Weights of a small transformer language model: MLP 1280 SwiGLU, rotary positions.
MLP neurons of a small language model. Each row is named by its layer, matrix (gate and up: input weights) and neuron, and shows model dimensions 229-420. Each number is 128 + 32 x the weight over its row's rms, rounded and kept within 0 to 255. Numbers have three digits each. A neuron's up and down rows have the sign that makes its largest values positive.
A block is one neuron, or neurons of one layer that tend to fire together. Before each block is what it responds to, as a language model described it from the Wikipedia text at the highest values.

Description: The preposition "in" after place nouns giving a location, mostly in gazetteer openings, e.g. "a town in", "a village in", "located in"; also weaker on ° in coordinates.
L2.gate1157:119057139142082137172085161154083124156142171130188111166117152150129097103098118153160168045108103140130063132164111161184108181200128127089144092118000129139187159103121107115117146118156115059116079172088181152118137100116138052132162090137140163180190119153111116154133167129148138141178126120134168153068146163128158105135109132157150159083150084123115161140134094144139173131155117128137059118158166159115130108138085052118116162103112122131099186111113211109066107124160113087108101125141146149106159186142130102132123151125113091163166133182180121178151130161074143126
L2.up1157:156119153121068196100072088153103144091144117134184097116100152126092103142100131131137172134116154124205149187104075133138208162115064152144126116131087137146124056086107085121110108135123110111124139094143156127107079182114148074145099119121159090143145100172142079105101125096132157127155148169108162158054132113131100102152105211076119167121105098153156091178126132134106114162147105137090075131103144140203131104115130164181088167115077094096104101072131105146092127174146150103155153096128147142133084113116107126093099156147164174209175089190133056124142126201096131091

Description: First word of a trailing modifier or apposition after a comma that adds detail to a noun phrase, such as of which, along with, later, all.
L4.gate151:132147136153056154148148157153109096095116191146130133130105157098110109076092159148081151157094106104101139086121112108115149172063109161119138147119073109083138149143170107118126131099161159120167153097114089122154082115169140119128102166085112076148124099100132103119072149132104139137178169189162125159121164102136129172127103130140187159140139111195143134148051135107043138114119137106140180169140157118086115128091133165125133140192157107119094146127124107131111122136081111142136139149161130111146141133128123142114068175121144039099141121156148157089080121150134178091
L4.up151:088156101111134142138139154134068112143130126157107106142126118062136144134168114093117129136120085129101076068105186146104127124145141105149154134186171171133149166109150188127131161192184178116071133095159156117092117111133100118151157195122145151134131141093118132121091092168149092168163140145078080127143114199169072080133155119131130058128115141171145133148090133097125103111095138107169149043143105152107085159183140138131113092176074127126112094100077146143140137117178127205111108145100116133061127144137167147116093148097198140128222095138168141144143164129135143148
L4.gate626:132137134129141180149137121093094141051105167150095095097111088153139091125088114159129144172125132093117097119095123183149142157140114113075138147130065081158166121138166108171095111124174102145143139190147136136180107049150131165121149145147177081139157097125151024038109215200184123092189117135139184136120160125137178131103147137168110054152153151203156130166081125100102167131134138135096145070098104156159098133142120062128110064152106129086164139133084174082107101147174200105124142126126152194162140127136189139134165097092152126082115113110115210138157164143128122105
L4.up626:145155126146129172153066214091063178087107144087155101147167107099103120090096075098089122163120153113145132147132146145125091142090096131139137151143123124154159111113094094139140105138169096089177084139127057103087129143132130164169100152125127192117177131102125071130121049182110133124111157094118162185114079116139150141076063082138119145082179101166145076175134103134108203097111130134092121117153086130144083111124159077083157113172144150106113104157103153146110161093159095133089126125096102157135059127148096112060147137164134128141148144085094136117143155120136104146
L4.gate675:157163092144136138108104142159148095108138138206133121137146149085144111101096147148110149127105089115233134125182136196144138132168093122122130095113087144109079146137133141143116148109156131101173142146117118141058099067144198123128130060099134191148135131105163128154095063064139131081123114163126101068113105119095162140136086174151159090161144149162051146057093121100068099195060140119140158195122160130159111103152072146066081145147125150122118093131161146158165080143147109137133104134108147110140122094175090176099166132132107104153160154116109181067084121081135184130
L4.up675:157096130155124159129154119101139112103150153182156117086095148135119140147105125119162159171122110139104181110120115153095108149136113176079150079107125155132083145080077095145139154152081185151162152116125119141217048085132152049149118121186151171159122136142130158132173148121124141158124129116086089144162137139063141132124146147140096152100140083126137118139151088149156157097084113161123089130100105146124102120153135147191136114157103141133171120155112142174127150090115109153132062065168126120188157157132102150118097119118058166117182056123177162160143163107100146118
L4.gate763:120093127147111149117178178165143157093140126155103167110170091178109158129101120136143143199061107126122132118158113119196096119137135163167153115105096171117142112120181184121163168170162095158166097122095133133087099118108170145122120157139138214142137072076108066178139070119155130112114186199106104127107177144149151111126090090110206097128110123079202177097190120103090192150136098121172091155161081130198082094125177080150122171101168151186175134120119106133061039112145120199104131082129131104196085124162184076103139122152107110120166102179180149157049142070165111117
L4.up763:124170153122128097201123111156112073116170095133092152068164135165104057169146064101166146150108146188138114151127099111123140103076128068115141104104129147106170060139186197157168129143151197100135184137129165103096074142134148130227125156181123160112137100089118124129119143123120146187078100130136098092103127173114145106110148143155095106147121149132137155124202087078149172131167187144119084150151069094162147116094156101161129093162142150114145106183133142138067085182072117198118118137091138144151104187107139122062120129122117147144204104128201096159099143159135143050
L4.gate862:184148094099039111063169098128127167173128174164052171179166127130095124174069112156134148095124125113138176138107108116080068115134148196151145088133070108134120104120170155180153179139162138119106130173154074103150076164197168144084127070115120197120090182123161135107137115142086151151082122079096111103141138080151094130085138233129139109110127168093078137064179159071100127118124109130040115196121150100064127121131115107174120127151119120113156192163165124142140141136201170134143096120115122143142128110148093112179141177128121089131056186201171109135125120113131192133
L4.up862:091085089164138134134141163063139173127127098195111104159172150133119139145137131137105119197154167170165146101036189125133167184108180095145150070192153136053118107060141124143186155159124201070138105154138111147164136140165176158143088131100075131121181113106157145133094166124115160145155098137120196125098130111114181114122067187133141131116153107123170163165116164121068161094144133104152076119148143112085102167144167098141145106174120071095182134073217125144166117177112116102126129120132136136114117107118101085099099123113127112158093107143133137105112091166110168168
L4.gate937:069155087154149156114123135130130109146172121154127122119163110126139170116070126105130117142129108150124177140129169155116167114145052157141114120139145098127147169129167140130153162120110170142124142099119115120107119104107146131121124121151132149170095128103141135138121132162157107141121166103140100144077133143178100153135105130143112138122116188142123123128131144071078133136106152143145084144124117112032112156136123161097154061205178087105157145135126105168166099122093138152171139109102213134116162143140106143112119122145105139128148174112113169088114192125105149081
L4.up937:111128142170101067090166145152126134133142226091092105063130126127110113178125142176172101152142066098113070126103139121115135066116070134106161143161082109123178128138142131166111097152155172149154131126130108207140089091132108138127141084131146121107107126135140094184129122106174105082100134079082109109112136133119136110167107142085155131123155088133115146152153026124168133122135142097141091192123132153162106161100191115184165166128100138148130153172096148097098112175157112123094071146150128154179135119097132127134148091102150144109146116169106144196146098090081122116
L4.gate953:195126149121100167090092136157176100133157129241105151148159056173068098132146080124157110116089095133122142135075196149132148150109132154105139146142191138122184072147139106116102147076131134091146152108086147155164105160172120104097117066159084181136158141195145164110137128128114085137185119141165115160138129179159151140117105146158125126150142155152108154119124072118078148127169102125154150125131073171124081125153102137075123129185159155135125206104128133144174174150128114164160157093150104116181113149176132154081110152117085139124086118135128188136111193117074189101
L4.up953:105153105138034161152196169095145142121114202093172140113114098057117184147118147126111153149088122113141136146112121200112107115110109191130126095149124146113185165098146171088217171147121117104125176116112110210156139047141137153137110130121140111105120143133046079176098119118153078172132185160132099108202190161148146093188115077115158157113157133109170156133099054136104123178124120100143124112086191122163086207163107134111135156177124125102154126163097058117108147102138158106188162115165101120059105177119137165079050175089120091130149117166127142158144083084162190153
L4.gate1244:114128116153161146159039083120090140109165192107162162116139069125112144122149172122187141119117144181111140129194121129182086127096120116089145134158116102083103150098128142114138139132114136160134069082150149184154071165209132105143121171168140221136152101150101136152098102080152121093140131107134100139112169097100106156110109127129178136156108159125089087103081091133187137134137067093134116122166177181144120137141116100130099137157216108100136134153166093148090135151099122155142138095092095111131101103169131138157134118050093078152119117104135118084160114094127112156
L4.up1244:160137141160143208098120087160127179098143119109198126104150095087068102202158106101120126136161132186120109141166127137172155129139083149139107125150109099120133172121154126132117187104151134159158145093156114137124119170072193139136112095133138166124077160096106118132136125137190143101098127174109162114128079124125079112121110139167115175107105130121051090145100134075179090143177161159107118123128193134082117172135142092190117086126133165119232207080164124169106158142104135087080130136181143170144174115119104153152177167082084123131050150066179154146107127127123166131

Description: Fires on focusing words such as even and only (not even, even if, only single-celled), and more weakly on adverb-ending -ly (carefully, rapidly) and mid-name pieces (Is-y, Stand-ish).
L3.gate92:140150154112190098148118160060104144103187101159092120107122148118130142137106128108079124161095143123143133102103132187094088112148141123071141143199112142167086121138163119147074079112126124116163153170098122130094159123165131118101116134129126094161075077145152114092103116097124093113185128119145174139169169173129166177157138056143155067147166126122123137121111129170159157120130140166159076096088095162095122129147100149116127176065137148095145117134147100114108117055097111127133133096137170102144133084147113094145080118104124147111033123076161093118124080085107122124
L3.up92:167129149095139136222123099071130117152096166157144121125129186138205147117121151165090163133154086191121107090136098113117083091160058231125076144100138146132133073135121165162104109159152119094085178114142073128152120093089126098113073119113122140178127098105114062144079079125129189103100084100207126131119145133155154058110112145140090083178030122120165059125176176177179134071136130133159162113148126081085171141122115107077079131132162066131110132129100132129100152121176079092138111124106092144154159153155110105085130091149110149060190063080119162139115055119103137113
L3.gate132:137174119135089075115077148176068159137125172140137108102082114102116138093138144098106099126187143122197186133144155201171115160118110087133147131144108123186168150135089099095121068142113176165124110125102136142079093082140124082128089180218136175069112193150157175151167050097079111125090089158183174041110150181162121121181136114136125059116085092139099188169090135123100132088174186122140127135084175176135163091198104102095163109187112185142105134062152071197070147133071093157129103155161112097117136047129177128138126086152118178211140085124105112124070133169099147174
L3.up132:121125155131114079105149095146138094151105110102145071191105105162132101145093114135140178124120089169084139110095168150093118131146151200138121191111117109125136130096118137110144097085138197057183135103147119091168139088111147089124074158094101132137115123098090152142111141104076123158164077135113165193122147160130133126206134138171138073140147109082116142115123122151113103113119133156152202100134136115083091119157111154165060153120148159144154146095121080123114171105131145133141105169169192127136127194179107164086173137192136121107149150121112167191184155122151120093
L3.gate296:100131150094104130190179125122103121090144068180106154110146101131127104188158143064123076118074061170083095150115082126159101154110152098113102109163109133091103092116133085087079115126125181133081151111088129122102082144106054169135113116165098121102153204091129068149153116176185195133057151136096168166102098154085102109132117143104097142139131141138134141114145160107160122169117159108105140092097143159147150138095113084119073122159172113108214064124122128115126101133084111135135137107121133115135166076084153110167106116099081150084127146164148124063099113164076166139
L3.up296:111119104110119114140109105106153132103197105143131120162114131168102095081093164041108200104083117150128120083132126127203186089127152064110110125127091092140114090106085104193116112068164099153182131096122155141136170131132099146168097153202123093121100144173123132143171142097131100104108141136101183152158110165103172073115165174123151119102108144108164131104092152063135110126141136125116068213143115141175062130132103083109115134115105149123160129195147097124100101192129118125116142060147160115139139083166152074147152136130157138120139099129154147153076121183158152166
L3.gate437:127133152146154127184147133119185084153154065184153153160143146115160150127101145117170117169198089133115142057098141108124121104140129160152131096116131132123093134140089089129125100134147170179089171064156097162110108157168140130136166143144111140143086115130131176169085126073146145117131169124081141107151144127087124138170151208094143130101180079149145105153098134118119163136158120144108110136107151160125106144173116087151125132131171150114134063107140134077086107121151148195142106109118156204155164115129128106146144110118076104111171135048176122117047165136140064130
L3.up437:090205159128126171183165098115118099134077073081093131130041111108143153111121114101103065074140134154121109094097094151095114193121105064129147052174109165106121146131126123085088141087119105180129066145135156171118139155108082138118114131078107142139067057083099092203069159067132149139104152101097133144100160133130142117114155158146120148143127088157183148128116116121119133109153112123067081124157128105119100089117142088113135112171110147160067113123112160081094193103130109200143130135096161138135105168070125031151138189122156152143147092140097110107111188115121140137
L3.gate852:112166143146100123141079102142122149097144116149134118115093123081127160199160155119139136126146167114112193137118058137127118088150089115091124147161142121121129067147178126135146113163177108142085087122133072127141115150134084069165156104144058139130082182104139147154174131140161155113156158130157156068108125141153121157188110163088161088172093122119119112161110136094167101106153093070120142113177113121107124128132115083100116091163141111120153109124104172125088129138155107097104107192147172199122127108098131143225072120123123095135125136161135082198125109182137133148
L3.up852:159111147174081115084149143068183108109134113158164104104156130125181136161116144164129127154062051120152111126126109136165153122131137123153126132040106138073133125112204158173130123097163135129110174139134087112082166144043171102092111123124141120129124102154104147127085124154096180111116134169066156144107084124118105145101146121162159126106127157153120166159136114128100125082156131112116118127152143143118115164122125181127103195075169153090142087092100110155156108189062125084105140163102142183095100112111091095143125123126123156123115131105157123125142122168114122133
L3.gate859:171182163114154104143151145081105101089090130091113130120157104121101092125091140093131201132088151099131138137181120132117092137155068128064132173198168091128115102125106104166071103090150162053135151151165095061186129134161153141111101120128107140075089107150157127140081126114116127127203141096145162135119099136150133173150174071157131139149132148178108152055084130104153159182051119133154153169111139158087168089089113093138169116132143087103152125102124119146075079114150148102136118129204128126107080081065133163097114115069185119124154131146116108095118143072084179145
L3.up859:141102147103141107073126146188111095146144118116166097124158126101049080134175091125038153202089089151110170131103117111145124146166179080131163083114139152144151080126071148100066148106182144121095103177133134141183175073158117127139089157141100102135106163119141172192075108073153123141158126139109156097106161122089146099120164096109110082096134205090116106047073103188156084115163112091167180112139147147090159090063113148084122118193131185171095119163140125150146166125204150085133163180171046173139133130174139154124114096103134138153168119028138103116070113202122040155
L3.gate914:120136112136145106135078062130099148142136131152096079132149215100137197113107119072144121129144097087156135117124144159088154161105114131107093081112147118133127106162123101118163123167130157151170156118066136103107186145128170050158111174097063113146127173144147139105072169100127208116173194135099152118141155125144093083147107124087137140137148167105131131076093112153094124117158156116173101154086115126138125122103117128117070159143126139084111090211162116114085066128121122141134134142135097074148142140113139107072118109082058134188174136041092107167107144118135160083
L3.up914:157131113169105115157103122098138132127167104135174174143110162111183115119184165058154111115121136150203085121114154117097093121128069143147137109135139153144155127162155141186130064118155149100108181112109171099107158171126154132098096136129110084144189117099118071166157156103143168176129127152090162119167107144181107097105178179074099116111133094130077163115110111108099109141092098087132136145141153081129104090180099119114061081083126088115129137190128124163122118086122089105135198128034131076096168076096143176173148120180140187152179153124089088123112119109138138112
L3.gate1094:101182103125103142230117124086123078099185151118120177111140178122141155188127147164095147129142159134140138129115070079149087125144051162116121159083096097174080116097134206158185172126112163140180076131140105137138021122136164074136116137112095120151141129114118100123125111061175122134141124110174134167069123141089190143137137126172124149145154126141101158147061143108122145137097173153145114202153137082151063140119107071115185077123130161106124151168067129129100110106154085196054194161093128151142094046176148106132157149147090145092096163127130137111074126163071128148
L3.up1094:122115115142113128134092084082169125167152186199149182119119161180132169117200115139103090136130172112168127135113078165139116101157081139128185118109225091128120095147128127151138069177154168081153143123145163148132129118135149101145123103030135110118151150104135153135133089107187142147162150161102112124149117159112191106105162139208102113167173109152085135123113135129154123098099114203195159191081124112170144096127108144105111074132110114133077117132088125134086114144117088141122155135109159122210095104141144153155078097163104166146123146162174130090029127190148095123

Description: Pipe separators and unit tokens right after a numeric value in wiki tables, such as climate rows, tennis scores, and athletics results (18.54 m).
L4.gate8:092069130081171141098096111170096192105117079110122199114150060125207057192130079126098133159103159137111200102109163128111120127107156075110142121158115123087152212119078137128181116158098093158115123063228078120133120172132119132137106150170134125128142071110092138119097087128126101093123121080174122109070122069096146130113124135102118112105089141112100169141134109177121105142089150134141111149073128099082122110106145118163110104168090176102146128114098094054123084042161089083153146139101136122197139123139109123114132118129187108095100077094125095171081128118088137146
L4.up8:143185139150135086099145172103137163142097123127131137127079093106066179145156109158123118232163127124100112097192087182126134152148198193138176189084156126209122145108112105135118122189173136117118131166060122119126178116100094141155174085124104135061151088124146088123130148111136110178162140147112165173198191077114112160142193152125106121155176132125127156070145165109086169160134128169129144113100137164151133122140107165109162133105133102141124075129161179211121150159126216151115102082145190096120183166122162105103128131134122135146149123138127099046116138123123086111
L4.gate41:105084114138101053132188081100166118124097089080153133110061146123128144153106140144119157145118153110161106110187127128140107132094163099146107127107155167092132143118095095197200127145151086052117181161097096097144177154082155073141122199165095181078137138129135114101106133102092090128133149079109101069083110172209162127090186114143153147102161164057118127144154141160124157132101067167142128135131145147132150085140095080139119109168141118132117151184144120130138149135145086085148183074083088183114114158125144124095171112085121097107086087080125113159103068102090167152
L4.up41:105183162090095171149203154119157111139131075120057123105120115092135125148171133106112158129140161114161097146178190110154115097169151093138112123079135087098071164101113131179056098155129115110127096105133110097120086154097078088145123145147135119128199091183081104116102141101118146139109208097114100099109103154150115156112124143104144147147061132141097062116135180118101128161118177148125132123168196134190101147172131151107131125134164136127144103134085126098182134137125114126150049187144146100120144161142096150155157147103159136099164069172143084123216134106141100101
L4.gate50:130083219126114108138116052158091098168104113167115137164142113183096103117228130092205145105168169174141115109076132164182087075117140116121149133118148141103140132161114121117152143141105093158109089127148077115160126104143160178163132131050059143147104108160130140120125161158134146140097150155110111160140149090132091147120125140161114150114126164147104123078160127138150144161183108150137151135131098115171106097130160151116154113126125140146168157131143099095112131116149159092106165110113093179105117151097154125099116141094095120158114138110155130132128117146142131086
L4.up50:133105126074119133105101106169094159155103145064123124158184118114118174200094080160154107165074172181182120153158139143210129194147143121144127115156104111066132125154061145161102158176077116177099163137097140122179093116128100085109167065136169146129135150101116145097068100145215142087152111119142058112100142091113154143078130147095116130151115094148128084127165130131060137137111169172150055109146096108097121138153127159123156110160139113143154176143135100152080066130139194123114137193159109120075164111179184156105161123104151129115107165101141128087121078091104136113
L4.gate133:078167091124203145120117138139120125112132104141144075127160142130088075114174080095088151154139153134113171153165068127104101162093205114131069180100165164177181100137109153155082096180109133116155088129155087106174034162131139122148130080105121078144122176133119088127138178107156146139139068101055095082148049137115088122135114159111075164150146169130122119110143134180130106138164118137149149108100107152100136110142164110101130084110118184128141096202133171106052147179103192111090145140107181107152152076161121123094106060139185062149101094125129124101169147153115137102
L4.up133:183114141103159115100038131170075130137154062115106118115093101119139210178062100084133165099175155119155122149093133169088110082167158141146127130132140190140134156147126141131108109111168168165144126156105182112087124147093083144139128169161085169130134123081111120121133186107089125168132122074183142137130111156100108065112167170204144115159087146120142080130135169140103095089137153110107134113113143109095191160126110158114171107134048154118090150098101161101153141180058168121069161132168158084118076100147128155084093110126152109103123110166203097117179093108099099113
L4.gate249:111142119166118105129140147088196181056090103149106164070096157134136083095109092101110164156094144144146098117081149182182114116037152106113144133116154118089116095092102177114114104069128105118134138141083108059120112112130154139155062062123116095077144058146158076117107110184102112206146110151107102147150139114142071121143146079093147096142144138124108122109163099103113136156119120112116143124154180114138083099116141106225143125092092156111157117158161111097144119139104146123093116139091156184117111130153077170124132129140108172109120160129178121106139175095171133156
L4.up249:166129113148194114131141155100158131120095108104074179119126162084112137147102108140075138135094126146105081130138132160152125149132173102121090114166096169129128137149183127138091097097132109111126063121204125082124142107094176115114159148114147115085141113144124085157091161128100124117097081148165091185123122164108122144171109101068146088118182190112127119041171140115195134050161087107144116140039189126151140163154100121115095164113132134147107108164104086124148111136151159136118131121145168080120109131116149112107096086150198174103133117170096159154075159046152092166
L4.gate516:186177089159093146134087058117109113131166103127104121159109086150108147161134173078141133126113096142131075152155083155144126098125122102149139073143097148107185115133099197147131120158080144148077091127095161086141123117157131131137147118087103114112107094152092105104154092192171131046124092134150157147144150171097108156108170177141121105129166118158142140171129104125126151145124167135132137185116148103088108095094124146132135121131127133188122134094136134106150109116119154152117175128123128095121149098105117135090150104165100125108082171172078161127174143171069086092
L4.up516:186147144113159154119087109154110143099076136132088111156142154123151092096096145132111126125094125139096188127117131125206100195152097096125133085075153136112094144107125122071128081074107124140131134134160131155082048130137147130103124071185067097126082168203130126137087132116167110093119112116181100047160175123143135109113095145089155160160153111144176077136087123156138165204147127145149089154121111138090140111115128139086098099130146147116145082046210141089120090150087137140134158154123111153067150101164106127152149118158178101091068145107128135139036165123119103168
L4.gate695:145189134106107150106124129089098162177115104134134109118045123137170145135113140110104103069194147133152116129178195139116170099115107086085115145113155123131149150124161069083115120145150120097102106169081123096092129120138150094159119169208176129110131144120121078129038076152102102131084155122088107120134089160167099151153108147111136125108182170119112109148083105129128097176140083150129145095102087101099046147152114118160139112180118168151169189160095087100131110135137180115163174137132153131091144104118126166131119158166119174101166110116093095153137087142138124073
L4.up695:163084099114095229099168165125099154115177140079120124078086080111105117102096106131163106103171152141126124128127161131161147089123084112108179097103140117153118129114129103147109165129077111168103100142209129152141085128121177127132065139094153082082070109087129131087108119124153087156113085126098138151144136106157162143137133136129120152136093135057078134129061174077158172177026125095103077119073143123088131090136115182119156131063111169143102117142193093158160147117120122082160215100089125197144140098143144060076128152151149164115121165067154089136080065123082126118
L4.gate958:120128127157113056154152139101148159134094129099110197173134126099154130121120055112126159135163142182194113142128141124091098103086071104125137103088066101180104133124150139106107136125161108136125115112102135120146132133121120112154121146181114184105184068127130124174081114176103144133073092151187100098126067163168103075120147179159104172104084140128140130070099195153074158172089097103155105158107136090137132094111092109102155127157105192147156107132145144136186113119149110149115103138104164133139195110110106099102146074110135160123088151101078193159159117094121087131
L4.up958:148124173130123123142134091109096163114119105100126093086152146130141156157093131142185160142080123143163097144128130158118121145132127158097112203139139127148115104130143101101154141078127203092112055151106086084149107103164118087128136150164036161122154123188145128160103094078099164165125133156086124103163134158213097113164123154180167103140086148139156117091064178167154110110105089108141127098148129063132129146092101126192115077167109087116131193082124102113141098105148105155133127138141089177144110058140158088141160088052069151101142163100080137153151102169138112126

Description: Pipe separators and semicolons or colons ending a cell or field in flattened Wikipedia tables and lists, often after coordinates, numbers or closing parentheses.
L2.gate1241:160086194112121166189165195127126153157118087156084103166127057118090127108110101127149126155114144076178110154105117210082173161132133128143131082085168148106117139192111148098135105114123106152178154119101102135093150160113151102145151115138099127182107126142092110104157169119150145087139158141115103053129156069132137085136184100161131110226109161103164082136097134103099151156155090074122184121139185123135125152181082114150090140122157139108118158157148107158139178166114116143133158152108167132122114114155091119134045138075080136153149089125163161170124081113080146135
L2.up1241:161129140062136209175150139088117175170113171180143166106173130102133179138158173126165124117082134108103128167140094128112104123176137099183112140139122151105115151125102123113146152137143170060138124065146086121143129186146138112099125115120113178082082091172062200126134116143137122174148073161133114101132175143162138112124154146142152165130055189154205093153131153079171062116106123105171148148145152104119079157146096116183090161138088119098142073174127089112168146143103158084119124084116137166126080052165074131133126086124135129089158121131163189070128121066080094123

Description: Pipe separators right after a number in wiki tables (episode lists, sports stats), plus colons in times and month names after day numbers.
L3.gate104:112128113114100165137143166117157132169103149105110111150144133136163092136104082204163128166140095171131155149088118175149176117150156151097128076153079151114157135116128175202174167156080117129145116159140109139032086123112054087133128080126158104092163170166095119135178129106154134115182114120154152087158145112104166112101115065083087218156149136106156132160153120120116102193152074156117123102121171133109147074088136151145116176131150125216103130155129152103168136082159100134105107089151100114153053116121127146165112058104151152150108175124089168118139125100134127172
L3.up104:127136158114104130149116203125142093136168107111112081128100119138160088138132123135158137145103182096136139168089149109088156122117144172137202098144089139121165124076143156083171124171137108198099086140118135158118148109124072104099100130176088163075126158122126130226095092162150145155094056100122101135128113099119094093067084080142056141100141146162158135105149121079145128094102189188094161101066239106077191093098108169120152159137094187201081136187062150114179127119142158158089150159095045135114066145161091167164112127090090099113126105140067149092152134166140151157
L3.gate142:099126212099128139114134138132117123069136177149155057166143127143115123162121156179144108047137115128132130142111114113132144150185080169087144090116110105086120144168107135126102125098113124123092114136111095061158106115144112168163205130097111145174130178139146173076108074087109158143112126132127109104179117104150106154121138148141115175110103144152108141104121084074172152166210113133048165155120116126129060137131159120137107080107112108175132128124121154100099119071136117066154114146162170131173118150156069152137126112127146202052137110165130076147119114165106153104
L3.up142:112136154120112103143087124135129136117128150144086125170128096114152120103099123104133144079142138123125163116109092075087145078127120144174121145153172137128085176128137153153192125119110120125147078072145151117143115166067139133103079142160133161174119126161109113083154123147163148156080117151131138058222116134113132139094142084132118133172125129178114140122126153091124107136128178092150148139089158171124160107149156160126138172124136104132111096094170095056117151143099084102123074101120093122160084133089097102097142144146060172097168061125144071099134169119085135113
L3.gate369:186145112189129165099157127097169090180176118141096078150183125155108086169142037117172123124118110154093124152152165135184051061148101163145165075120109175121062145133156057080125103130112121142097112069136082092132135143134094133104127129138092167067087159162149134136125173099117073135134128123190174196120216070122159104117113184096113097175124175107132096136105145117089099112104154132107093117118073125085079112141128051171162113148088178160078101138133133027140090182113178142153145049149068168112137074166100142179140135123152168141114159148129110123182130122183112141
L3.up369:145120093105113157185108129054145159116119146151081137103191162110111101132141122095124153133126118127122178134108100080118116113173113179135108089131126114211161116118188081115110056126169122163147077140142106118098156082174174157122102052170123097105143141134065118131188106181112132101100125153126147159123102143140117116167110159129163099140126156146086166146161106114157120128109140146165108109115144102195165079129137079094151154167101178107089117207155103097132195139155167119131159092113155191133134164092135159153133080147163137184069076157151115106111134134070137132
L3.gate402:088109116098125148170168103105186171140144136094084214071165073143177172064161077136091113173126129117127170160124108157152091116111125131109084153122179102127139169135087172130158104148088162111178146126114146154109115155072124102091159092072105160171119197105132152132113123063125169130136137119171149110138192116058167133149115119135157155118077148168131132126127093088143107167112147120055175071139101119141071114132134042082131119153132113124119116179140126150131157110127136157126104118177144133087121178160141094141104109101113174087138097128119125171166089063161096054
L3.up402:113162083125150136125161080150155143141167097125152138074126127107216088145145145149142143144195075113075113087129088147098128117091103187130117090216162088097084146147164139167103128094121119147173092115085169181125117117127174122100153138157142115171110115084127141091147095082089068138151207152134185100138133100098128160112090145226133085110104161158103129149096139089111155132161104082149137101106127132139117116134173138119135096108098118180039115145155117129127112116158133177105088132118133072098135098137098133118111163172132152107150145094110084096126145110137115096
L3.gate552:111224130050160111097121083096175182164150090139138182075152091165140121119156140122079193144092113122157087097103101098081109080117163151076102090145157195167149122125096145166116165094118172173130091126165133138192148130151108124063137043073128120134081113119088127122106100125120139076098131128141159128164195117105133116172123109143148127072169185120102161085090115106166129092092141102111192095102158097124108102086154195134107139171130139118067137100165123136156143084124204110061165110120098092153141164162160118106237144090154139067133075152162084131089167089105115103
L3.up552:124080080135152147156172152126181067071096093118098155102167160176172112126117076095114132072106079099145132148087089087129138081177153127112072134149162110148165146065104127148102126131090120166131139142071079136198117084118112138120173062150117167071119124137087175140167121140191109082127099090139127152138110117108156179079125191156147133146099096181079147074134141141116110119119152128110158165153134101089137126200086167135079113127073148144123126128183085125147120118107185112089108084136075128153113149116114131225134140138089145042135159083092121112136116188087152159
L3.gate642:075145087118147152103121170151178133173141111176154139157131180139077114137102157117118118175065095101132121171168143126149145112159130115087140133073148101100164147107058093101095145164134175096154111149175090115140107106163156115122132108131165148123122145121110087104101117076156120181162077110099183088158113091134173090060169128052107128108159077161107076149099111217140112138125122176120146167106144120101137120108088138092105117148086144099126070141074158149130114176122099089145107230081121136096161067099159171099069094166129127156103074116095115097060131148081107153
L3.up642:079078150117119130127149153106137175134080122184132148220133134124150075114133133130079060120088081165142129134165146096115166155145070093110190103162083158117140103154143107073129132106148139149107147169140156088096113074183156127130158099133106165119118096112114123162171070085147129088124156087170073134120136120121111140139159137124146087053169107149122081160196119092115090147105058157139134109083095141078203143119175136130165151167117161126161102121068110146154136103198146043148153073098127205069116077092111115138102103142161132136144134098123131097066127123114132108
L3.gate969:099116141202133095133121099147119138148126151139114120149121180174086118136134170132166156149112107102149119155144109137095107139147104194153096139110123135098130131106083140105093116109113103188149136141113155098131096147161168108084180129105106166119126143143101128096105114218110179166133201055193146097080114089113165117147129109181118190121198142170142149150049070122141118059171144124125147076119123116093147194129137147174135094128142173137107100144106158177146124142112148116181115075134084128146068146103161127135054128174054124147116129108109115074158095178131110150
L3.up969:147114145105146185163123171145172153151091037161154125107119178143145156128151168116128192085132160093148090113110151081206138139081158138097104134132184122138190114195134153125100142179121076118119105121082047114146084063055193116144118065123153156078151086151109092112090091132162142147098122141151150136142166129214114181156164128077172132084150114116133106141126141108090112074147122109160137101116146100102148106158146119144125098179108064138120139109070127112153116098170077065141137074095058135151129162110126129180170196128086115053126146079129134111180110131149137111
L3.gate1016:105140140094120051151151119113154124140097126173142153148086170118177179111159127120067175130103137106129161116148142134170116118160056207049155109099158137114120140128089173134121145122104189092124185091133106182072217123155122095135176107098127157156120117211104102076102202111137110137118041160138172100091126090139173141052165121120093132150118197075126095147147166158130161109087138123077100132127162124182182113122096136030134144126197170173181091123148139149200104132139164161075102169195176126083107147098090069128092138146140080117158083153078128110145143127112104096
L3.up1016:148138147127166131135071117165121140142113079143089173124093108126126141074114108116143130109112162113111155162113164105140128125117171154122098101168186094135135194181127118169102128155155121163124058154101164134134106116143087102140170116158083083085130113171165169109090138141079113121142102160169133135102124075108154104133100117112146140185166092131106137082194136120125128113109194085123110079130116124140144160138100118125117153187082106144117164075145120125143131110160102194134133137158106170116100001143070104136095138129104091138128147174152169126114130048224144145